{"num_hidden_layers": 8, "hidden_size": 768, "num_attention_heads": 6, "num_key_value_heads": 3, "head_dim": 128, "intermediate_size": 2048, "vocab_size": 16384, "hidden_act": "swiglu", "norm": "rmsnorm", "norm_place": "pre", "norm_eps": 1e-05, "positions": "rope", "rope_theta": 2180.0, "rope_fraction": 1.0, "qk_norm": false, "attn_scale": 0.0884, "bias": "none", "tie_word_embeddings": true, "parallel_block": false, "init": "normal", "init_std_qkv": 0.0222, "init_std_o": 0.00556, "init_std_up": 0.0222, "init_std_down": 0.0034, "optimizer": "adamw", "learning_rate": 0.000642, "lr_mult_o": 1.11, "beta1": 0.95, "beta2": 0.95, "lr_head": 0.00619, "max_grad_norm": 0.5, "warmup_steps": 301, "schedule": "wsd", "decay_fraction": 1.0, "decay_shape": "linear", "final_lr_fraction": 0.1, "batch_tokens": 262144, "max_seq_len": 1024, "doc_mask": true, "train_tokens": 1342000000, "max_steps": 5120, "dataset": "wikipedia_en"}
MLP neurons of a small language model. Each row is named by its layer, matrix (gate and up: input weights) and neuron, and shows model dimensions 640-767. Each number is 128 + 24 x the weight over its row's rms, rounded and kept within 0 to 255. Numbers have three digits each. A neuron's up and down rows have the sign that makes its largest values positive.
A block is one neuron, or neurons of one layer that tend to fire together. After each block is what it responds to, as a language model described it from the Wikipedia text at the highest values.

L5.gate32:162129135135150109106130123122111141125166153162109065123088118139126118174117119123122129132094109134052116128110095145085137076131134158120096102102122112145137129161137127148158136095130129123112151120076165087094111157095143133167133157143124139142124130084119124124122110104151085113111110117117078152126143120132132152104124119169099151110115135168089142106122115099153136121116
L5.up32:106112149135128132158103117134129122086129119120139112131109152140128130102111145117092148107155118105144133097143101160170139183151151081137173100119135101141152108115138148175145111173104119135157150113119111116134125113131110110103154122128134061122112103115133139169095182088151084148124147104132122114153124157136153122131124085131107075084138102162176109140131106136137103143095
Responds to: Locative prepositions at/in

L5.gate292:120147124128138165170092124110145125090153143146139159148138144120135100151169145126118177104176150081083100115145111140134100118103155138133121156109186158156119090101136094109153127111139121146115147136114132137127089131139113147106108102116159119177124103113157107103184150146129120155111147091114081122105149091139119122096081097066133138140166098149130099139170132137119141109171
L5.up292:107105126137119155194132161114136121183138133106113125098109129109137117174128103116157123096110090147111137164063135125133135072102118118157135107119121145135125181126157126050144160142112081157143134091152149151134139110121113139137107146122153170072125157064092158119165119102118096111121135150085139121148139148131136142155125124114143119074142119085122085173107104102119156144121
Responds to: U.S. national/place markers

L3.gate376:143115101159140133155114099126095156156171143153118137149135134093121139112158150138161150067076149131140106127184151124166066100117172138140124106168166096157104150167129158138130132141141074112116143148137139157107086107120126128119114120100084099120086135115110103117117118077158125174153123091123118135128119149079091129133063105134129118127106116129111156120105118131158127151069
L3.up376:113106089109147153125143120120114132155115132077126148114093123110134119147132151124129115109101095127112130109135156130167140158152097090137144156111128126160138162101109101129140090161099097129160108157175128119163131120109097056150098136121112182121111112181105134089085123083132118156139161090125104148146177110180111131143094111144126114131109109086144154103136090120140136151102
L3.gate429:069102140138115114088141101128145131129147108150126140151161127128128142118135116083156107147168116125094155161123109100161117102164150147152137135102130160120083117055168142119150133139137159134124110145154101114130149145099162127104103106132142106135145103141127150116119136085147118107125135118116148115143145106129104080205090127108147104136153158120132130123150148127121101122123
L3.up429:107114109112132100160114129120174092153118137127112134127115127126168132124159081133125108126139169146109165184089147129145111106126120150113125151126102107102103150138129119126096128112120116121123107135140109154109151104086126168132163153130141158129169095083138127112150145126066134145152125151112115130122124107125118130111176105136105142122143140180100163119110105155185140125101
L3.gate602:125105089129087119100129105165096093145114111089103137128122116094108122141100110055146076126125107120111114118159103139131154104117127126130105081149148098103100104146151099126155144140138097130181109094110159120142157124095126172162109095136138140106106119115146162119144111119119129115119089126156119082121128153147132115120181110125100155090110102144131157125126081156094150098154
L3.up602:125136121144096109159135120136153151151103082107129161153178098123136134118134107150155135130100120082165139128124069106135138106098110161104152159154123080131139155092080142140088162103171178101130118135112116107107109111118166149089152096148065143138193170145123139116141140125105135131142146120121133120112113147102093144138108113111099111171114107141136146158129160117132113118076
L3.gate609:102103098149103161123135139166121148146148122073129151153090146124109097118116077103169124181153081123105116107152140105151118147111125115132136109119113134150138112142147119122111132134142071125118109143120114121164164147110085106138131078124123151154131141163110096106129141107139141158145181140126130131107134125113122201145112120110108103145166152112147082168115099132127118111123
L3.up609:095129156117130211174168145147147146137129163140118173135102101171128123120182125071101134131147082139127122149135114102184152144134135126131140095124122137147127115159118113113136132111098165117124132091146104120134135100123094117089103114162171112141130142126089117131090129127173148154140177118116107089167108114081101133128138114148106111128117143149136103105122167114091147116169
L3.gate1063:157119146151122100051129101117139099165108135142168099097126113092098123144143072138086125095103126127121166121110120151140119143142191135076102172158128133114162112156131130141129170113118168105120127117126174105132109128148122095124133133119114180121139106143167149129140130138129144098156088117129180108109160143109114144146111084126168129078124149143123136092107096159118100152086
L3.up1063:110134068109132144143099157053145133095157112126124119141113136087129141146111112132073101056111107123142104135111126148102107131117156107116164113109136123155106138129082131117083108155121139112100125122213120146103151095118147121126101118133117105086128174185083155134125096109090124151143081161127149120135134152096103201140099118160147126142144131145148151166128094152088137157114
L3.gate1242:143131073151145132125094140146095158135141136103158168124141144088112111101103081112132137141163125143136119151141080154112161139129163120134120079162164092113107107127143127140132139114127096101170101144160087121141111115098123096122115114085133110191134105127166128130129149186120087118121117111173135085156125118084108177097124108140110130166107134131153113156105123161144132093137
L3.up1242:114111123135150136112112137148170147156151114120103129134115096121108136129086105126134137143075102139143133101131133158122117067133126175095166125201138145114166105138130094159103081129147100138151181182126165132107110117086163121140107126162120117148101122155177131087078105113153136165109126135164170156146125135099108106116098124114126137132147193139135138118145054107137155127110
L3.gate1416:131141161132153158125118114113105145174138116155131137100155099128161157141141094086192126152129078115114137129157121122137154123125119158153156165119130097148126134169149116113176105133123120145141095131130147113137114142110145152144102097149116124106201124100153110143135133097103116137145126125124118134087164114085142125150114122142103108071135153081161076121105114119126136119150
L3.up1416:151116165176151152143152101123122156124159154128127107142134134119175082133116123129119107091133098104174114165115117156182141158109124134137115117149150098151127131112129097174143140122088154169152112168173187146134138124147113092093134137136059139125131109142120129147121098111125100168125118128153135105118119133125118119135144120070141134159094093095115097140147143140106118159174
L3.gate1799:112078172109133144133125136076119099150149157103106116104096147190130161136141131123123122103104109096118112131093060114149133082150103088108135170171171118168128130127166127104136119078177136116114136165139161135153125132107114124096102126092117163149154105143142077084132107104123107176123119129139118140133150113106125131142114116153163127147153129127110083120128119132161092113105
L3.up1799:111170111122137144153127140104116174115127121085162146131147142143174168156138141141083148138097111132154117134112142145132143084125187138169150150144137117105077145136149137124126136175124152107141092134173121148084109152130142145122090101166127151101113137141128110067099155130154145116118101119110109084066092114127121134135161092167152101170162124150105102089111197109117131135124
Responds to: United States completion

L2.gate66:125140136153122066118132142123109132156117122163112112149085146113098134111076167148101145109161121122129132157126096081132104149100180133097161166126126121098127115123079116134090147095094146122169153146117144141131158131101131133141102140120165128162131116108117143173130121102142134133142160148108111124134115152132143078111126149123139149152174113138084108144152126150110096126152
L2.up66:140175119207102099104152141189115116150123120145112110086127112083058148108104137126114136147148100136133154122153103101115108128112109137115115116169155143098113137096091127148135161122146115144143125126135131116120167088080165117110106098120113120141113140127120129121149118118123097130099108129163144130128119119179132117103087146097110108131121130126115142133154113123093106144141
L2.gate90:097128136153129112184113142131131132148123105116122111127122131164149145123086122109104147090112130149129087122118120112114144128128145144157168134117106122115160131090088147111125111134090106127118160094103156110176112086114128100174151140133140104137082121171126146152122153143101112142113096094116146168115119086123133114138151137133109110116095150114148131077136122152133133136156
L2.up90:130143122125145134133119113157128167170168126114136129109129129116101144109075146128110153121120150113115126112099118118109160133165135076158143120086094102191130121098130125102097156155132147152137175141083126121127110075086183144127103148090110110165133124159114184138113111109133096118122127105104121158166094143142118127148090149100099096139123157125133142142159098132128158120109
L2.gate444:142130078108143155104111111136128107142128090149169106124155100114113129177143131081077149070149097140122146135121111131087146134149134116119139117107119075130141189140201148123128142118133148119152153150104122141137131116080157086079149147125159127116111099111120135122111122084133107137136119143169149170128129160128142147117078135144096131123159130105128130144124107140140107103134
L2.up444:121126096080130125148108140151125117146160137105123089093118138107160179124103124146110146126176122111127156124086096144147166122128134127137145172108105093077132115105097175117141112145098125148134108130156128134145134108144149167099143158069165117135143108091152103141133147136109137125135126125165140169140105133130149119143093149146129136116137111128161115142089080129139162114108
L2.gate710:153117091127080121221147123102139138141136113101127170092147105167105157102112107101146129142096111109131132103148140154159134083132122121154131118117129138120166115161123129106114110147132194161170131107124113130117116120125153141084116113146124178122120111130088119121123114121142154144121126120132127110158135168115125130151120128143081149132167085162078103152141118163131130149153
L2.up710:133158177119104147120160138101100136177117148115106112142106166125125132113122106137147126101114125106094148127160130142100104146135106107129137183151111146121139081099155113163141152130171135098116098174122136149088118137145148122118092119151099113156108138131148140138118113144106100110167115147109134108114141140124138141097105126178148134128081103143135120116113082144126131130166
L2.gate766:156127122120137094126105131121140115134164126108148098077094137117111124138130112143111164166125103128118147092146081100134105127139116142110088106134163121108105146099141119126134128095123119142139142107153134129125127098115143114103141123102124120121127092113138095122111061161102122127120102148193120089090128151148162122150087145102111086102115151126131081101099136132131137127081
L2.up766:143125148141109128158134140199127129172128122166110142116102093150109106180080127091145129061079151123073151087131085104162120101133126155167094117100146101154155119127168128068138133135109129110131191109136146117147150119128143084109168121148108102152136118146125164111124110158133153132130140114157119141135148119106138162135119111148076142105154115111126129095077103125125132134141
L2.gate1311:132110128121101132127141082141109133135122119124099139121102118125145141155129137146173119084136151123115140149140121147129168136156086122134116144161139164109074153106130077111150143114106146159120135135132120116120107144166179151140128129166174152163111113148129101126138137173170154124113146107134110120062131141150111076147150121165137130131136128112106156089105139132122128146130
L2.up1311:153121132123106112171107162204138149166140107151133111122137155147131167132136126119128122114128177117106125119062114115137114170086121144077130137163127126139102112111104167158140158122127138153108130141100149107179161143086160173112126156134106142127111106107150088093104117167192113129118139117119168130111169156104133144113129139169163185138094116105137133145129141097147120147111
L2.gate1506:152141101137112131156150111166128156174134137129153136089146166136113090111163134106078109155105120151123135135114141124136105120133133184144091083140152120101145130111114156100132130135098136154119161100082122118133094097119141124127124122070125120145141118198103107111087133160113121144128137138109136124103105139128148137136117130123126148126147131108126149117115145112146145112174
L2.up1506:113143114145128128139120118133140098115081105109150173134146115150137130137176144125125113108125133114067103146146101135126130099152118122109192107143148168183142069129144129123127193136141125158140124126147139136134160100122124096195106155108112129174114118125123140140148099162099117138148110127077166178156133133084095146123137141111084147179152122130124156126126117143098150105148
L2.gate1973:131093179084163113147108109174120138131148107133123120112159108129164100169108134109141131157133149165114140101134120082102130106114166127187154155129148135140116140127126102075133145096127190152131147119116133129134134103129162140105075137123142102139177126139103118147109163140136130169132122119133111088133177173109169151119125118163083135121131148112135154131089119128118084132139
L2.up1973:148097104092097162124125145135119119105178111129109110085125138105148098133100105128151108159112120075079127111111170081106151141142134149132107095140165082141129143135146118125142078077127139164166153139112104124083142107105139153116102137150112154152138109111058172148105084131111087175124144089138099167109118164121133159114120138146103096075131140081111139127107141120127128151138
Responds to: Locative/directional prepositions

L5.gate515:145117119075183124143166128159147135183129102129152147139141169153110116180108142187139120117097144184149122141100088115042172151140069102159110141109114150157150160127138134089143132127131090142107174135112123120096131116129122123125140128089146122098087098114154166131150115098169123077134140109123093101090104103104120101133161125108130156147088162127100132132109120107162148130128
L5.up515:185116098094149124164147156160141146136118096156119124143121169133106152129125121135143135163106117126100135100077113116167111145155194126129125116138090122114144146107096132090123086137127171135117119123137151112086120128131117144126156099118094161125115146116127167112138080162135095170144142137116104106126091121113140152125154172134143112150121148145140158128102163102165119131120
Responds to: Mid-word fragment tokens

L3.gate90:127114141148146127144066099148131123181139098186151133116104118156115078150160137116115120161137144141108147114116125159094141116150153134141118142091110110135101099091149101130164165163077145077158109094117135096160151173151158161112105107107128133121153074153107142124115140120098126103120068143101142110117122098105151139092154162139117111150131100144162157099124125124129101091139
L3.up90:116116132156115133095131146149170175138118153074100092118086069148110114092177096086160093127157107128136132136122157113101125115125118134174078109104145148124136132141119093105168117120117109110128171110161108084148104156148132116139135129138140130161144177125098170139159089127125083146129122134132111137128133114131130101125129144150129111093136130161123103095102108093108104150107
L3.gate450:155118176167129105176104115136144080113085157135133117161150165157092157104182098151125143114170147151124114160151083123108089151133109137080098161145127101152149103147133150152140122079105128150151104165113139102105118152112089140094146137132167152153151150153115114126114103128124169139117137086138100166103106099132122086121168128140116094094111112161154094125136102092137105126161
L3.up450:152125110100143173088099143127126132132159109175096147140144109138117118178128122114136130103160144118138127115133106161121140121124111123115098163084149094123106142122169101134156145162154051098183112120114074114159075157141099150113188097106123113096118072120124104134165124108149152120116120109111121117125113111132115112121126165135082105121110152105155129112150121138113115122119
L3.gate1140:097150120108150128102126120108162130148163155155151101111198154128168151125146096135148082121085079158139140129131129104120186119127158125140103150160142109130117093111180125076126107159159138106100113122120089124167140121125147117131127122099095132108122090098131118088121130130063114125126149131150115084157120133179132099210127126107142128097147124158111104100157120112123116134083
L3.up1140:151159168103158113117139121127103162101109080132122108163105130150144142123122147114125105095151098152095128095124151109110154098122156141112132176150130117161113117120147163115130165121120115168107146149146139126138124181121114117092102150087126134184128137114126127134107085177128139133114130131139143141096161087105130143111141088158172103133149126135155165128145149123149149118146
L3.gate1250:135127131144060116130088127137159143141152126124112124154122082122110096146155154138144093158140124156147131097139126141153145103153140156134133126104130106116108081138116150122170161112120123147133099119116143111129148093156165166110126105111128134140108135141113093113113119131135154128137108175101113086114140099113096139126141111114157157142164190134153124117153078100129090149107
L3.up1250:161146154154147148107136137095112110154164070156084117135116153088094158118139110136095158149147127177130101153134109154129156112126146139146122156090142119156138188151150130165137166101112126135137135134123100128148149146138125098121135110112157118151127107097147083134139148134097121146152107126134142170135109118085084109142124121089095112135163108117147123131150104112173143121129
L3.gate1417:110086133154176155137113088137135112149154134157110096076129106120098135134125154100115120121171113154121137106143162128093135128103130100141077130081139133111099103105130144168125072144144126163122135138154134111130103094115112094116131098135147134091133061135139095111120141150102147128151123145145136094134099137116139125098116149121104064173163157094156130157100131116163126114131
L3.up1417:125153118089139109161115117142134130138111155106086130150132139094080129129097123085104117117156133089146112160178134151135102167118157107152143160096090088114148113131068174147171171107116104110150136159131130138100078125135159140113097125128114128092134098137121169113132141099158129137134161139128149100140119126145112093115138119074134076124102105122126117150132112132131127142148
L3.gate1497:116126138126102144107139151127117124105141103109130127126129151127138143141119146144132155083156114095116135138120133143141087151131109121109086130138121090122127102147137128109157103137080156126133121132146163118144120121101123114140141087128177109117181150171165147098107089124130083154123152147149100101100106160126123106154167110132095129142100123158149122085079128132142090103129
L3.up1497:198140115127117071140148094137139144139110132156155099117129130108127134112141146158110122124110132156125119098149171097082142105102099107160111107166134114121120118150144148129148139125141134160130151112119113147140098125094125107144117153143146162140119109104101101125107153111071118116127116141119101161126104136167144128119123103119126120075143173150131164138134094117074103122158
L3.gate1547:108127123139113127120091138145117128112141119101133113163111158117119121128104129125113155136124090144127094135120110089141150111120124159129074127122148111128130090104132163124143128105131123092167142167123120147150140138158132116121186105113208146119117122118099104123147101110136134093145135125123136124121130137142122151103124124114111137156184158126100142154167144094140095144117
L3.up1547:116117101168131164108142131175119158168130079143156147138123125113135115118150127138153081150128145122140113131122135138134176121095153143167133151093177122112161110130116092130103151105110109148142122171088113153144112206114109112140140143129124158109117115125115105140140103083133151142100154112140121106098146134092086126140118127158128169104109090075116125143122101125160076136118
L3.gate1973:103149112146123140137085155145179135156123118105087120112090089126113137137130164150136163155145149140147130121152137111115111129207140145120144107128122122145174119142106128169114143069133138188116124124135128104165152132155139138142129148156178160088154141143114113133141118132062139125111102150152112123100133178136084155121137142117067123139104106124119127110111138137171126131145
L3.up1973:112144130065151141136138105126078108107153129136115106145131176088117100105149109121135131112120158161148108120101141099116184155112133130093148138111147172186144163117114172118137103117140095148140151177158131158124147154128130092171159139131156128134104152144177174100081119109105125133146168164096140129127139162162136112117103175145157149134096158119119137094139102144141115187105
Responds to: Post-initial-letter continuation

L2.gate133:131128162111110115092106134106136105158145103142114109155164115106145142134119130132159137119139121113119105147146147153150171156149105157130131149105101139063090113107103112067120109167156166126194149190151121087104167113148125108115115094077141130181137108162108109132141109109130132141115119151176112146132118125130140113106131166145159123096087138154160121133096137094090143144109
L2.up133:107120140131111103120157159169137081174094154153145154142138125133160084187119120132149118160157103107091135148117109096094158130148118104079098185072113147124113131175093125185086141117124139148163118163102127106102198150110137125124164138105170116109115148159134153155152122104157160113125160118111118082151172177117094159125129129116093140108111099156130114101131161134094096123107
L2.gate344:149126161114080137097139131160150138143116126156113123127130091118143121110120139111123141166120126109155112144155107083138093108129107122104124105114147136170145168085085086116081178129126113142176102116153129138158170128140107084163134201172098129126087129131117165093130142128119126145110110124095109136085114116126130110103140131119113144139084172104159132114146189104101100173127
L2.up344:159107132098150138148094136105141094144164137143107138144124170106108084110125136119095100170151149143124115107129072136117176136096101122119099123122133111120137113143094112105130111148112084105153108147101101141203120117088130101106103112108112087144118119152175106153125117127107132111124138071157132150122133104101137123091148093149125143166095124108124102153149141113151128109130
L2.gate635:126144137105099112180126136119133156151150120176147119125118145064104088129132158099117156160166103134119110135132092147137127087146138131144134098130092075110129167174103112122090095147106093087163145093124094094071104140119124113134140100185125133134131121081107146072119140168162135193131146133147107132130096100144126105107099144137083110089127136157132133127143159075108116129133
L2.up635:160115107069112115134104123144156102112124129116119103162113156120197138081106163112160110127119172141125108128126107109158127107151080161098120114091149123127151158064154160104116117143138124132141087126162115133139156141133159152155093157097109130088133140095116109121124114110154108093169152112179122136117151109115100087120144084152104131129132156153116127188156177141124142125131
L2.gate1020:152112169112146146121158119111150164140155143161121141077175183146183146063130099094105102151113143130136083111124117169115145085133151131103139154153134094126137125150114111112140116139120112127166104125105145173095138120171106106089138141115145108164106105113182110149087099140153153143184123141106083103116110107108108160130154087150108101080137134098143136110111142129133126095135
L2.up1020:108142131097159111123145119108120125094106132124128168135163163094082170136139100086089114148156139116108102135162101138130177119129128128156151102160144143132072116148132121141103096093112106129125110164154119131115101143131136122134128107127118141143101141086124142106141120132150133127103119122130106165132091110088137148142140125138132090119084186115081132159137099080135177116137
L2.gate1094:158116101147126105148118169143147128105126145157077143104129150088168133148117186143137146069122127123150125153153166127081128099104152108102102100097154143098103155118134120107096086091146110114137169094076140121119115153124172100158171134128134142109119139097145154139104104135145158148123175109123092126149088173074127153096125125155113074158129131117147157169132145106145119117188
L2.up1094:110129097141119112151134115145126108126092155118082132123164134106139160099122107116152145129108132137114134129127119096159117129139125184136058123123147065115139091135106136106119098101106124158159129135092091148153146128099179103107147138116140096118154165110145141101095126117138124152145137137135096142112131143129128103100165107105136163144111150168124135133100131126116106112114
L2.gate1373:115138118084116106171138112165137115167143123138097112100159116124120088112145106130143130160131094097146099112121137102102128105139139136127135160138096158110152152076111108113101151138115073084175107110149154120093136135146136083090132135074114133088151123126171106126106138152129127163127103162091149121131080131155100163121100098108118066146167126190122108119103153108124135091118
L2.up1373:133124146134142093145139121128117157122095090095116114157163172118105137070136128120125102150125116128178134110081107128108123150166175176124080115085127117088128106147138107122140162093154072108160146123119133136086145141163115133132137162102113059125126125109105114126152139065110123112136150123166120105126113136103143154147143098128130124124101084130088122166124125123118162106137
L2.gate1856:118104138149094155095087154126178108139142122116154129128078094108130113108124101126093149155133097130188101106116117089159161153126077118136124072137109149102145131060125059114111131173133156101151126132090137135147088126134135090142147087138148141094131103173126154104123157165157116135131136123185097110115168144155148144151134152083142117133128132142122103090134152136142112123141
L2.up1856:121126065119143130119155107101146111111071138138157120148118178105162154094084133152171118129119163148136156116143110138120166140097139170094145100158140116157110173150143161142135156122115107104135112095184132125079161117131128121097114133141206154100140098108106100115152112130127136166145164172144120144160105083112098174107132121113090110113139099117174148135142140085129139084153
L2.gate1981:144131159134156128152160111145139128135129124144062146101128152107150108146137155124099133155159101133137108155154132126162159152169137155179145079142143114158124140118107135147135178096162141113122133141114084130137138148098105164123127099103134149128137144074135144144132115127112115116182142120128149189114163107131162117105112075122145140161129154187146125144135161113120134083129
L2.up1981:133142124127121129151131113128110126147086090134084137153152159126113129071138117110134153156135121098075142112167159121089115138146125129123086120138158119121106139106111136162199102113111142093134122137113146140161108099143103134144111190161131117091124156134106136093177128155098092138139127099123087101070103132102157176077103127126146149129161102108148112113136124056086083131119
Responds to: Mid-word subword continuations

L2.gate100:105113140188172139182112113174096109147162138115137139106120190117120137149137107106081092159138100147130132075123129089112096126158163097124153156121123164137123139139147150142113157082189124054121115133122144144106143109129147144125143100142176155174136125154092155121109139111159161119096147069132119109091104148091132115119110107150092077149150116156118117130118116147137103126122
L2.up100:112150125124137117112124128150105163181145085109129128138115073108154131135121184152097145158138142097120136153121088111112149106130150149064116162100131117164138122127103103079137149154089077131146130145115122080131130137126137212155101165136119149146086130147093126147155066145144103083079141130116158155112099144141128155112141117125121138109148116121160122103117091139104090161140
L2.gate328:103163103131153086115101099119148153123169152106108186152075153162086151130130116143092128146127136115165128169152136138136106112158134140137130120143142097129115091145151140135153086117165114130110148146073144185121151159131169118139141138133131105172136144153167132119106099141137157110130110111127162122125135151147095128142136159181159140145131111148105102096127148096119141145126
L2.up328:133148170132105154088087141175104128072132120123125095131103132147126133091142130109122098112127127087126120153113131111173102111092137132158117126142139155103128129094099107177124132095163120116095110112123139147160159106153133132166150110131110183150141169141154065061117095115117114131079142123125136118138167134154173134142137100090126100130091140159142145156109103093174120148140
L2.gate501:168164090123135114158119107132122140108143091110115151111100150178094099102127061144164151131088148077127127139138082136124127126132168109153126121130153110137141103112148074152093136073131137112127149136087162122125138099117105099109139131108183115140151091111117132146090117120112112163160125112144136120106132148136148166157093079118102145119171133110151133151142127145176193110143
L2.up501:126151160100152152125099151110110141147111128128093121139139167102140139165095196115102167089124131109126106111131120111133099110148117119072130100154177127153127146160108128162174132129097123132137114125134136127105148102091110118088083162088152136130118182152129136101143138091143107111183148120114140103148143121135147140130130100127128125137145098091155149136096177164114129182094
L2.gate602:120117124146110144105135131103106153128125122112162104128114141134101119169139134164103101108064135132063146098125114103139108111133134135148072083099115133104107053147135121118137150157126111152115134106129121147120161099095142126116143118082117111142145156152086123117105104129140108116142124085074131157138119135146123108129091127151124150120146098131080061097118074156169130134117
L2.up602:116109102166130106194137091074069106134150156163136101162087148110126145105067115114131138090133074139131117094159122112131095121139136088146140095133115065158163112114157089094173129098107102119142178113102170168131128138116138152078128119143132142127119119174103120113132126130164128145165124121123119108161177131157130130098099107105105155121121069121155163117067130139158153122140
L2.gate1075:112129114146130121118116100131108155191133162095097116147120134127109115108133082150145147123128140106171112103113163148150145105112158134130118111125127112116133130147144126105140108123163109146081145155091153167152112118117101189114060113135140115095108134134130108099092140095138134134107125127156143125132152104152121135133092095150096179117131085151135136137118093128146095141078
L2.up1075:129138160129084110106124130172129110121161106130119119104140161131113156151127106119111082147130107128110156171144141093122125139137123128088161144129118123124111154164124119089122173120147112112145142152113130138167134099125132126115127146123113157088125152152134101125082100179098131116122145121164151124155159118158101059133147098142116126081166157182130109148107131140163149120109
L2.gate1319:100132126153110109117123098138121150098175100143117096139148121128092142193128088090122135145072126122114102134088111131129109164143152140098128127125126148123112127129118084139134139064155094124174156149129139142111135167132129139107134108107088134129115144143130096073189130152164152120113163133098166126159122086143124101175105120141141164128100093103102116120141098138136148155095
L2.up1319:136151115142138101142119146178149141181161120163135141148100175087116126110127145115126144133101149142141112135120107130118100088156127105155145083130102095128118139114155098106152161146085074150137145101079158135137144121106157155157115153162137096128134132126085189164110170129140159134122107137185099149140124110121101139092145102120098140118120153094139115126132114092126129176186
L2.gate1747:130114158144142146165095126128133136117126121097102121155103119125079095174140096137154126140157172107185120124159113197130144150122179143120126056082107092154129137127137107163130122135159095122114114143064142131144142127119130154140132130097140179144102139128102145126122135133129122150105152124146169112139156068121138150134146137092089161151120111140146112136141165148092104166108
L2.up1747:158106156158132076125098150121113118111140121145109160145115151125111128121104163149155165136165101150107131134099171191131171112124164163126106118123129099102143138166134148111105134125087091130136148152134170130133115142119128118138099176132111088123148125158141088159130098116150135130126108133175134130082109130135118113125161116144093122164143141168142102157082172145125096174127
L2.gate2024:132098123127156096091108133101119128132166112104129126161129174130096111148093125117152172115130105151104110112127145172154133162120146166091134110151148112124147058149144145123142145148087121144093154173112130147149125105107162119124144120102127105159109139113124082125135141130125108118110137114184192098110098107149094112146128118118125153117158103102150126114122120154138154103148
L2.up2024:158122136148145103149104119125152158145117101146121119145082161118146102135152174139096147140079132115132102126122054148131116106118138133123137071144104123118174116114129083107114170129130142140145123151096151172157160144136115100158093219150138100155087122112122178173106104160131103127123156128139148107149100126155161140144108111124103129120155124106124142111105128118139119115142
Responds to: Country and place names

L3.gate322:140158131108094112097150128119116148129092136102107130129107147184111122127150115112091176074126136105073131147174149070127136119114154095108117168146116138150144108096139112118181136082153132130105120107075152137140092120101147111110098090120140122137140116147106112104121067153131099176139135115168153122119144092165126142098152106133130139082113162123159131122122125116151136103149
L3.up322:135168116099092153116136180159155152106112140106124139169135120151095102150164101134125139139145156144099126120173146076110162149128133112138138105154147162149135119145107119122123168102152126148124110129084150109120130120093174091106121133118146128151176101141101071142110097114104129116120167175147133085093111131186122097103122139159128117106106131115131147125101203127160150110109
L3.gate589:145125125180072126121156124126091143111085140130112148111184148113141158132144090119133129133161074115097125117173131135187111093115133101119099102113153121112111137095140176116100090109152126123120129129118152100108123117110162087087152110168130107114130084109161054099121113140101141125120124145183113122115100172118143090119096137155133141139099129152128144088118142123091139157112
L3.up589:108140158172105143126126151096131142104121141173142146118143121109132097133137150159118137116130132118099113140131129118122153132126145102142158109136103112183128139143099112118147126126177134149090154064082126144152113124110152142126109134110123132153148089128135135168099119117150114152118129111105102144087129138157112157131126118108119135108134109079100124144149116152136134120138
L3.gate625:179123118126101081136140110137193121159136125113117098079146122141135130143144154129124165110085156131092123083145120105090123123127143153144139109173084111141181093118121125113171101103129119143102134108125110148107121130135121161110131152145172113164153126160106158126160127140132086122121120136162121126126087137133122124163115133143065131121133123118175094114105095126162143170144
L3.up625:083098153105102113107130193145124148138142147119138139140095175141109119142128143129137170150138116121095145146153136100117153089116144164116092121131151126137139122143126074131177090133144158136146138147068161099198106124146130147084108141137112134119135081118124136140117119126128112162108148101142119163192138132153124114137073143156137130075142140125131117100101117131125135112161
L3.gate1081:096151075162114130107135135142144169138119131137159138159111167153146104112118087106118151121130138134123114138142129107162096128146076138120126129132114102114120110137065101105170144145123157131153181108106156145126113072106168117159122120113120087142119118059102086160098148135185095111155142135136176126128099148125141155096127111125150135125155153117124129112161106119161083166082
L3.up1081:128150089143116116123141117102144124137115175141143154122132172126130137172119152098128171104120102122124119168119176180115147110129146111171134118149154111086158132102152110113151116101131138105135116128084175099123112136120131133166133114072127108119128091095111100109111169104111129117125158139100124147106100140162167127153144165132126108102109128141109083108154146094139101125151
L3.gate1428:146151133104089101137101126154125135129147141135166119105147196108123160132113152139096198080105133132118137129128139133090118094119130176138112118101160099131139070108129107137136135093090140123111127069082152103102112143119106131135090106132150091138192095080059095102112143102144089162123104120120137149140145120084141122143126146139120118112128127113140099107110138139131149154116
L3.up1428:128097115121106131175119149169131129143138142094135111123117131169086170106100132129122126107160114164137146154114095110093156130146115091125113171119126165156120138126120135108112144090126131147121081097120107126120154153107123123091148103089113142141127143137119111109134119139090125142101116179156121109102146073090162094139142158118125099170148106138167112086132100139141124138116
L3.gate1717:121134113133114140132090127114124120159115124157124132136099103157155125184087117135107153133156080125121131162129084096144134106116150145120138103091142113117148187057134129096182129143155136097119083123115151134147169162128114163148091131077116114127132130112108135146179106158111098147103088140151149140137126174173160116148081122166142139135136131082148125106100137093145099119118
L3.up1717:138131116128077106141110139142167105171118128096121096127128149100153154138103150124108126128110122147088149124108106128147136088138084163131148121141160115115178153090092160174127183152167123117114130141135147170140140147108121122141104138081098115127106106079098152107128098140118100139146090113132112146084139117136096113149098129137154146136138153119142130112132151150159149167091
L3.gate1873:148110133134056183117132165148156147136098145119158167088123123107095084132061157123164131109115160135158130146123093126154101081104155146123081132191199149112096072120145111124107124131077145101140105121153150141142152090132124135097116157151140164104145127131127105129085114130153170159074099187116131127125131099157113126099113129138135176143116118133132129092110086086116087141145
L3.up1873:172166114103158151093079085136108102136148165109102105141107114127124130112126119187103133133140128112135130136159160142117114106140130112115097166102085152130121148131141133115147103132126118134076089126158158116133075125168133153144124149174184171160163097130096112141107116105122156133161141133118160127098151146150143130167105139110168128141148110100130185124122148134150109126133
L3.gate1912:105117127169141131081129174157141123103122103124113107134140115140120120124088139111118136128116154112109127103181071122124155106107121134128074098153111134121123122147132140152213159104144160126119121101165141113118135113133090149135120154123113131140159067116114149073120118156112112182138171100138132124109079160153143152105156179150120162131125170098135156110117107127139140135116
L3.up1912:118120157123135143133128140121135101130092132113119155113129158140147134114123115112119132109139182133107136124137144109141103121169097122083117101174156105163157106122122110104110143105081085121088172111117141162118094140081131132132106138108083168077118132122107101092184085171125112134118115090121146137112092131154112140146100140109166096091129109160124103112137157125114099144132
Responds to: Spatial/directional prepositions